From a checkpoint of a small transformer trained on Wikipedia.
Architecture: RMSNorm before each block, rotary positions, no biases in attention or MLP.
Training: 659M tokens, 10663 steps.
MLP neurons of a small language model. Each row is named by its layer, matrix (gate and up: input weights) and neuron, and shows model dimensions 64-159. Each number is 500 + 25 x the weight over its row's rms, rounded and kept within 0 to 999. Numbers have three digits each. A neuron's up and down rows have the sign that makes its largest values positive.
After each neuron's rows, "fires after" lists the tokens most often just before its 100 highest values on Wikipedia text that the model never trained on; "fires on" lists the tokens most often at its 100 highest values on Wikipedia text that the model never trained on. A number after a token or word is its count.

L2.gate596:547498461518526484472480453467494506541497501511545544547486501521483492518485456489491476532517510508521522520506491458461462488427521475516526493506456469468475475504487489539511511459477553525509480531500526489521517493492529504539488481499494502482490472536518461504494494526458536472
L2.up596:491546540516465524533519527502515493501467472507469462507501483570488501520531512465532482573474456517522496530535485501513528507532492502504519493457487477480479443480503528474514507552469487509517537491448487476474490535498473490506480525472480501482502470524491543530530499499521480482
fires after: " =" 54, " L" 16, "\n" 13, " w" 4
fires on: "\n" 67, "in" 17, "ing" 7, "ide" 5

L10.gate93:539491458473490524464511535515507497503507453476534504517478489492481538464474534511496556457501495518492535526510494441519548522516499477494478471515454484504523523520506526505447498472467502473458502503507513548548525462524535493506506529466454468514524445504479512563531500499473501535
L10.up93:505505467459530527466525512494496507525519487496521508513522496509472517509470504487499526480509490475511573443487462519500490517527424524495493490520515451468483513509519487492479495473481477504480507456546529527474460511462486562510580553457492524492520502498517551524486485468477494506
fires after: "\n" 54
fires on: "\n" 55, "." 4

L8.gate614:508538511499527537484567487488557507487515492517519536549502479522530514453490511489523529492481443505432512472481495522525422528501516489521469478486487516509520510544501496518481518460514442464483519498498504492477490517535480475514481509494476524505483468524525466484463489494491511513
L8.up614:470477465515532487492469524474457517469523497480486499479502511525479451483454550518507492454489502536538501527541535496456535489489499544511501501480457521526471486500524506449484513496518491464505490496503476502470484485475499503542493523537486513524496482488515519498483457551538509487
fires after: "\n" 39, "B" 5, " July" 4, " " 4
fires on: " |" 25, "-" 15, ":" 9, "\n" 7, "2." 6

L2.gate360:482503471511552509525493516481554481486449473466499503506515493513456520501468509554515534484523498472515484503558519516537463462543516496478510511478490496487537457543471488506487498490503521510475482505481492558529514488533470547568426497498480486467491512459531466491514487499509492516
L2.up360:500485473538540491526494485505516491495490489491537522489503470504525518514486482525501507486495455478511515495511526525526501496551525466491475473481512485477540493539513478519470509489485506533500500502501466516477508515512532537501487542499508493489517500423505482504462489521515523489
fires after: "\n" 29, " p" 13, "p" 7, "op" 6
fires on: "=" 37, "ar" 12, "red" 11, " major" 8, "y" 5

L9.gate684:509510532515451516491533534519555539529489467526506494490532477519457523464514521493497517529513498491533524532482525483473518480497455482478539521521479485452482536512491517559481502468511513508544492446485496486481467463523487516559471493529463494533514501518496536507507465504510517494
L9.up684:501510499488512467509477473493500487453503474470513516442486556463467463544500441510472469463509456500462511465497471473484483500459515489552512520471499489494490502492535488486559478496469523519508509509490465479496526528517502468473484483498498487538518501485483485483480540491456539486
fires after: " =" 60
fires on: "\n" 74, "v" 4

L11.gate257:523497498460540487491492525506529538547506486507507469477486501464430496485514485481508488473496536492485518510465556490526490532454503526461510528487511508476533493483514488486532484496507489509504522498525510488498487515537512493569525521492487501481515515462502500464505472489522539461
L11.up257:459520534518506516503502524516510474486468548439511511540510509481471487501554524480488475486465494490508517502521451494498509482495485525526492480505512429511503464533505463498498474540501483498523481541524465510472492528504502495531456509494449495542508493507533489493469473506528501500
fires after: " |" 29, " App" 10, "===" 4, "==" 4, "d" 4
fires on: "\n" 48, "s" 9, " t" 7

L8.gate169:505521495485517480472536479536510490497569494515506470519513494527490493499466519529481480520475463505461501475489546460515518506478463515508505480537492524487503526533486514531496522493496498477477490505519456483460451466484497480532528517495432454504497485510469510496521469498513522535
L8.up169:477466525492493515523474494499503517511510543498470498499492519516526532465469440522444488540499471475526476501500491494455497491487442498457471510491476458500512510493511470473521541546517525522509536475526494472515513516487541504517535534479511556473511466489496558497486499460445516455
fires after: "\n" 100
fires on: "\n" 100

L5.gate661:497474538493499518494510483480485508480497484451531499491535506512532511513523520542493507508503507527501519476513489444502457505512492536499524486478498446507543520455508502530520527544487509483498451473460476495501485505528543495518479529488469504510528464503491522516491443480505542503
L5.up661:504493473472462513493516490484532466548517492469552495527516475501444526463489442509463512482506554491515501464481485532514533479514499498496508529490512470502473502536497478449455465516492541501481521508513467533539498486462515463539542513457528501472484488500496526496495467463505460503
fires after: "\n" 37, " ===" 20, " ==" 15, "===" 14, "==" 10
fires on: "\n" 100

L5.gate111:467485507528546528495488542520516502488512470494506455533481502522444483483482485525536527488497480482465496490515529498495506492537485524517531544453494492531501477485505464444510512511478476497536513506545512496476502475514510485484502490517501474485494489493489543504505473453506493577
L5.up111:510518495500493511487467504507486498483492509463524476483508483479479503478527465496492511493465464528492446458530495497501520481484520491528538531581500519500517511523493543502479538492496508492537512455517502470540468484500491520521500522502519518530513524503489510501512461502509510474
fires after: " |" 42, "_" 11, " 0" 9, "an" 8, " Kar" 4
fires on: " 0" 33, "z" 13, "{" 12, " |" 11, "l" 8, "\n" 8

L5.gate162:510515460489523511530529508521508489494514495477489494542499466496509501479497488507497499449490529518534446496540480458524481480474557537495465498483520479486430474555511498501492499502514493486495510527508509453487478475502496486508501545497502512509475506525481468504515503502513475481
L5.up162:471496490494511498499539484510489499562533490518519510530496513499499517508516521566507514498523487526499502529473542520469520475481520511487466522513478512489503522520487501517434468497465502491477493500515517534501521513487477457475492514525513445536511510491492488523520559472488461489
fires after: " in" 16, " In" 9, " on" 9, " to" 9, "In" 8, " On" 6
fires on: " the" 84, "-" 11

L5.gate192:455501500486508488513506527498470505549559461522559474538523466559468444498491501500519476465487530484490514502500486512522495527516495525532462537508448531498510529444491470512518505495515481491548476498550465488497538468504543477529505502491457496471509511534487499503467467475513507500
L5.up192:518499531505489472502487507487498535521501498494513514471475520505490480538457498486525493474514491528471512513484514492504469493482493507513479526519487492523522482482514455523504514535534481492467499480498497471493487491482524502531564488512459513468529521513496507589416469520531511518
fires after: "\n" 40, " DF" 10, " MF" 8, "W" 6, " Website" 6, " Win" 6
fires on: " |" 47, "1." 9, "3." 8, "2." 8, ":" 6

L2.gate568:546533492508516506511518545517546507477517476494516500479499435504506508470527490520516504471521501487508494476449516441511480509476476441499508496475454470504514526545507506479521556476506483477508512502474505506519524465482509512538493506471504529529511483499504484480500475495501520497
L2.up568:516512508498483510531477479470505513553526501502517525474511522513539501516512470534515471477480536490483488507529519473440490505483487521465522556527525513483531511483524493523480514518474511497496517484509528479530540470456491536479505526520548460474541471506500479460505517497489467504
fires after: " =" 53, "==" 20, "\n" 12, " ==" 6
fires on: "\n" 96

L5.gate77:515528507506496507489510471504470513522498505493553559503530481532535452498483538514465470485533491517470512467529479491513508499493457514521545503531506476486491464492553452519501525478477527444505496489504505475456507478521504497456514527462495496514513471527515519516528523479523513496
L5.up77:517525521496480500473541476500544489502477478509485516532499448554521506500461491509479482515536547483518477468490482477511506449534496499501549494530522468498486478493517464479493491489485526512514418508480504520536481503511499498473510498500498497460518499487537528488511534452488470477
fires after: "\n" 93
fires on: "\n" 93

L5.gate547:499525491497519497527508526499473489521523497483521510506515546533530477411492497562459502521508522492501495518512558489505502490514477509537486494482515529557517487505527427501481512518517519509484552523483508513497476493514478507545475509496487532490486484466544488496474495489491527558
L5.up547:488456486513498482503504510533515530549499454470509479502486490534523499489504480510505530516534484467519481471450505493509529489482549476562496508491513535502479514509498530498494500480505544487499450544518473492524484504532522483502455495494474497508545490510515526523465505504468528562
fires after: " w" 15, "r" 8, " st" 8, " 2" 8, " 0" 8, " n" 5
fires on: "op" 18, "–1" 10, "ord" 9, "ant" 8, ".0" 6, "or" 6

L9.gate545:498473459492487473521518482520484473545518509511521479492532524532502500515516528522517498503482479492516507503471511517529519465503516485526532536526495467543483498509536514558494486482505576513546508521478479471503490488506477495532493466473454523466507446571505456547497498513498554540
L9.up545:520476463477543477479516466472481490537520498514537479515502464470463501472506509460477494535476503478545454500513481518510502552472468490481509485494487490510487488468533528463569488491532511504493532525505559499568491474561517496531520516460485538525513530506525497453506509461500470453
fires after: "\n" 43, " L" 8, " l" 5, " was" 5
fires on: "\n" 51, "t" 4, "ife" 4, " born" 4

L8.gate657:489444505493495472507491537515484499507523501520529501556492498507454479501505505550494493514513519498547494497543527499433485503501470498491497509512504469475517483497480460461461495511492462494531490510520514506466505501518533506526490568481498502461445460474503494527496495512528461517
L8.up657:475523552504477500510461444512518488495524543528500513477472446529507497521462504460514504514482489488478469491464515505464476502488511508481472522496508476548538523527508536507491472531465508494539518538531501503477460495541515483494476489496484508485530491484454481460498502531460509468
fires after: " |" 62, "|---|---|---|---|" 10, "|---|---|" 6, "|---|---|---|" 4, "|---|---|---|---|---|" 4
fires on: "\n" 85

L5.gate628:517526450510527508473523531465528480499535528558511486501486479509467464481488531521478499498500495473512486505507526502490421531493515458520483475490449504465497545460513461503509523477530500492537477476531475467537525528518498515505477495471483492515467514519483436478499508484502480487
L5.up628:501531504506527486503477458475513459497473490474512558487524550509492465491509543526489467545512554471490511517513538505502484420450497508488518542493471502484524540461482466496489539536513495521523461534465525496519508482527512518506510503467488511452498479509522522484481504457526451450
fires after: "." 16, " as" 13, " help" 11, " be" 6, " Se" 6, " se" 6
fires on: " This" 24, "ed" 16, " well" 12, "ver" 8, "x" 6

L7.gate526:495513499496515502475536550434476522520549515466514503492512466539499474530453489527447477489496487514493480526523533552471503485494463516533472506495491507512467510502516485455471505464516504495510510470520514546447473474498542516499500527460484517504458504494489511449536483486542486539
L7.up526:538526458500512497482477406539486486501487522484536533473511494532500486497478499505490503496576514520500481509462506471531525453454516544510492489501543522508501474492488464469487512531499513516508491510463495526511504507508529508512498498520491465463458506489550538466484475509519504488
fires after: "\n" 38, " and" 6, " G" 4, " he" 4
fires on: "|" 22, "-" 13, " 197" 4, " 196" 4, "er" 4, "et" 4

L5.gate341:526476475492455509489551525511473470488512496477508506504514503576492529488505531501522461505505537458518477505548500482506515535501508520469562471510501507468489466528467512479516495518472509527509460529509530560511500482503500491528458512468527529524516498497482468490541505430512466498
L5.up341:494508468506537506446519477468489469476498522503508514487507508526533481488458533495468496485498511504448483558512540512478471471491503465484520499543496473485492500545485477505502505493433424524510518470519477501508499488505476500525499490458484518458507471467475471475470523489555453522
fires after: "y" 36, "ry" 7, "ly" 4, "oard" 4
fires on: "s" 23, "g" 10, "p" 8, "e" 7, "u" 6

L5.gate570:487523518474487499514531523537519494483518486535505517480503489499451473441475533505480487490491507481463547513534521532507472492484472467539540562473482460491498456507522467491506501489512528458514494504486564480467500468462478560523487499493498499490496507511520473535512484487471554457
L5.up570:524481495498521501493528519525477514496530524490495516488486504503482498562531522540484494511488514483471519533439486517490547453521480502491494466485512540477497509482494487493502519547505518484497514486582508500541464508501503526528503456533535542509492489476513501489524494486464545488
fires after: " Con" 21, " U" 11, " In" 9, "O" 6, " Tra" 5
fires on: "n" 15, " out" 12, " up" 10, "s" 8, "ck" 8

L7.gate375:509487515474504512516513496476480488476482509480527485511485541523513517515508553529494510500478538498501434520502537480457468496481493489492496441536507492523515496529497503447481467494511501442533485530469458480488486520516514463512493497465445500525504466527460478477487481493494539512
L7.up375:494465518510472527478486457511470471507498477556508531503551516507481527489479511515551531531539545493448539501468525492467502476500546522529519540477437448446494507521494492522489503513504476480516508519488515499519527482503492543508495489489533493528493485448458466550538511502480483529
fires after: "-" 23, " g" 12, " b" 7, " G" 4, " rail" 4
fires on: "e" 17, " De" 13, " No." 9, "ro" 7, "ase" 5

L7.gate456:510512512515479458507509479516511501517542477531492528488489462495473507517481461480491504498515496524494545497506512541519530510449509461520553492530521491520472485545510489517521480502460509516487504489524522491493484495481556520529440491522459491505491539507496521516491497468530520502
L7.up456:539482499507506486459494508466476497480518518502531469517475499543545494473526544533484529494512483512524521542514568489517492496494471464459510493492517485458500554467481548483521532520524524539512481506514468493515524520510483544511538526545477518479462449517447547482490469511524517472
fires after: "\n" 45, " was" 11, "ly" 9, "i" 5
fires on: "\n" 36, " born" 11, " life" 9, "==History" 9, "ins" 7

L5.gate180:515496476508523491501529493547518507533442494531511514490521455534528465497473528490477508476511507475536476493492504502491518481534507487545549504498512466491492467524562455483496491492523515504528515518487511513503491493514498524466516500493536516537490464554520492539542512466520517504
L5.up180:477509506494526493495523488552528503537460491543507526487521464537537449513462542489499494466494510498512518508502512478528500479522513507531546500526509468485482467513532475513475507500530513504541479541487547501499499453513518520489502521484520510539468486520507500500539512490500508505
fires after: "\n" 100
fires on: "\n" 100

L2.gate207:516498499491513488511484495534479493575517524543493522511464490492503497503486488508515485474527500471482543499496470517507522491476488501488552509487486535501527533513503483503461528582442562527442507479513535447491503464479447498521495459449478520517522477507503443442519523496549496484
L2.up207:492501486524519518486472490464530518488490495533534484490470462516545527470464490517487526478497482531503454475467563456514505483539496520530494482498490491504495514522495595499500497488537475533517487486497461478472470483553507469506531510512463513460550483492495546478509507463501508498
fires after: "\n" 43, "er" 4, " player" 4, " T" 4
fires on: "\n" 76, " (born" 13, "at" 4, "am" 4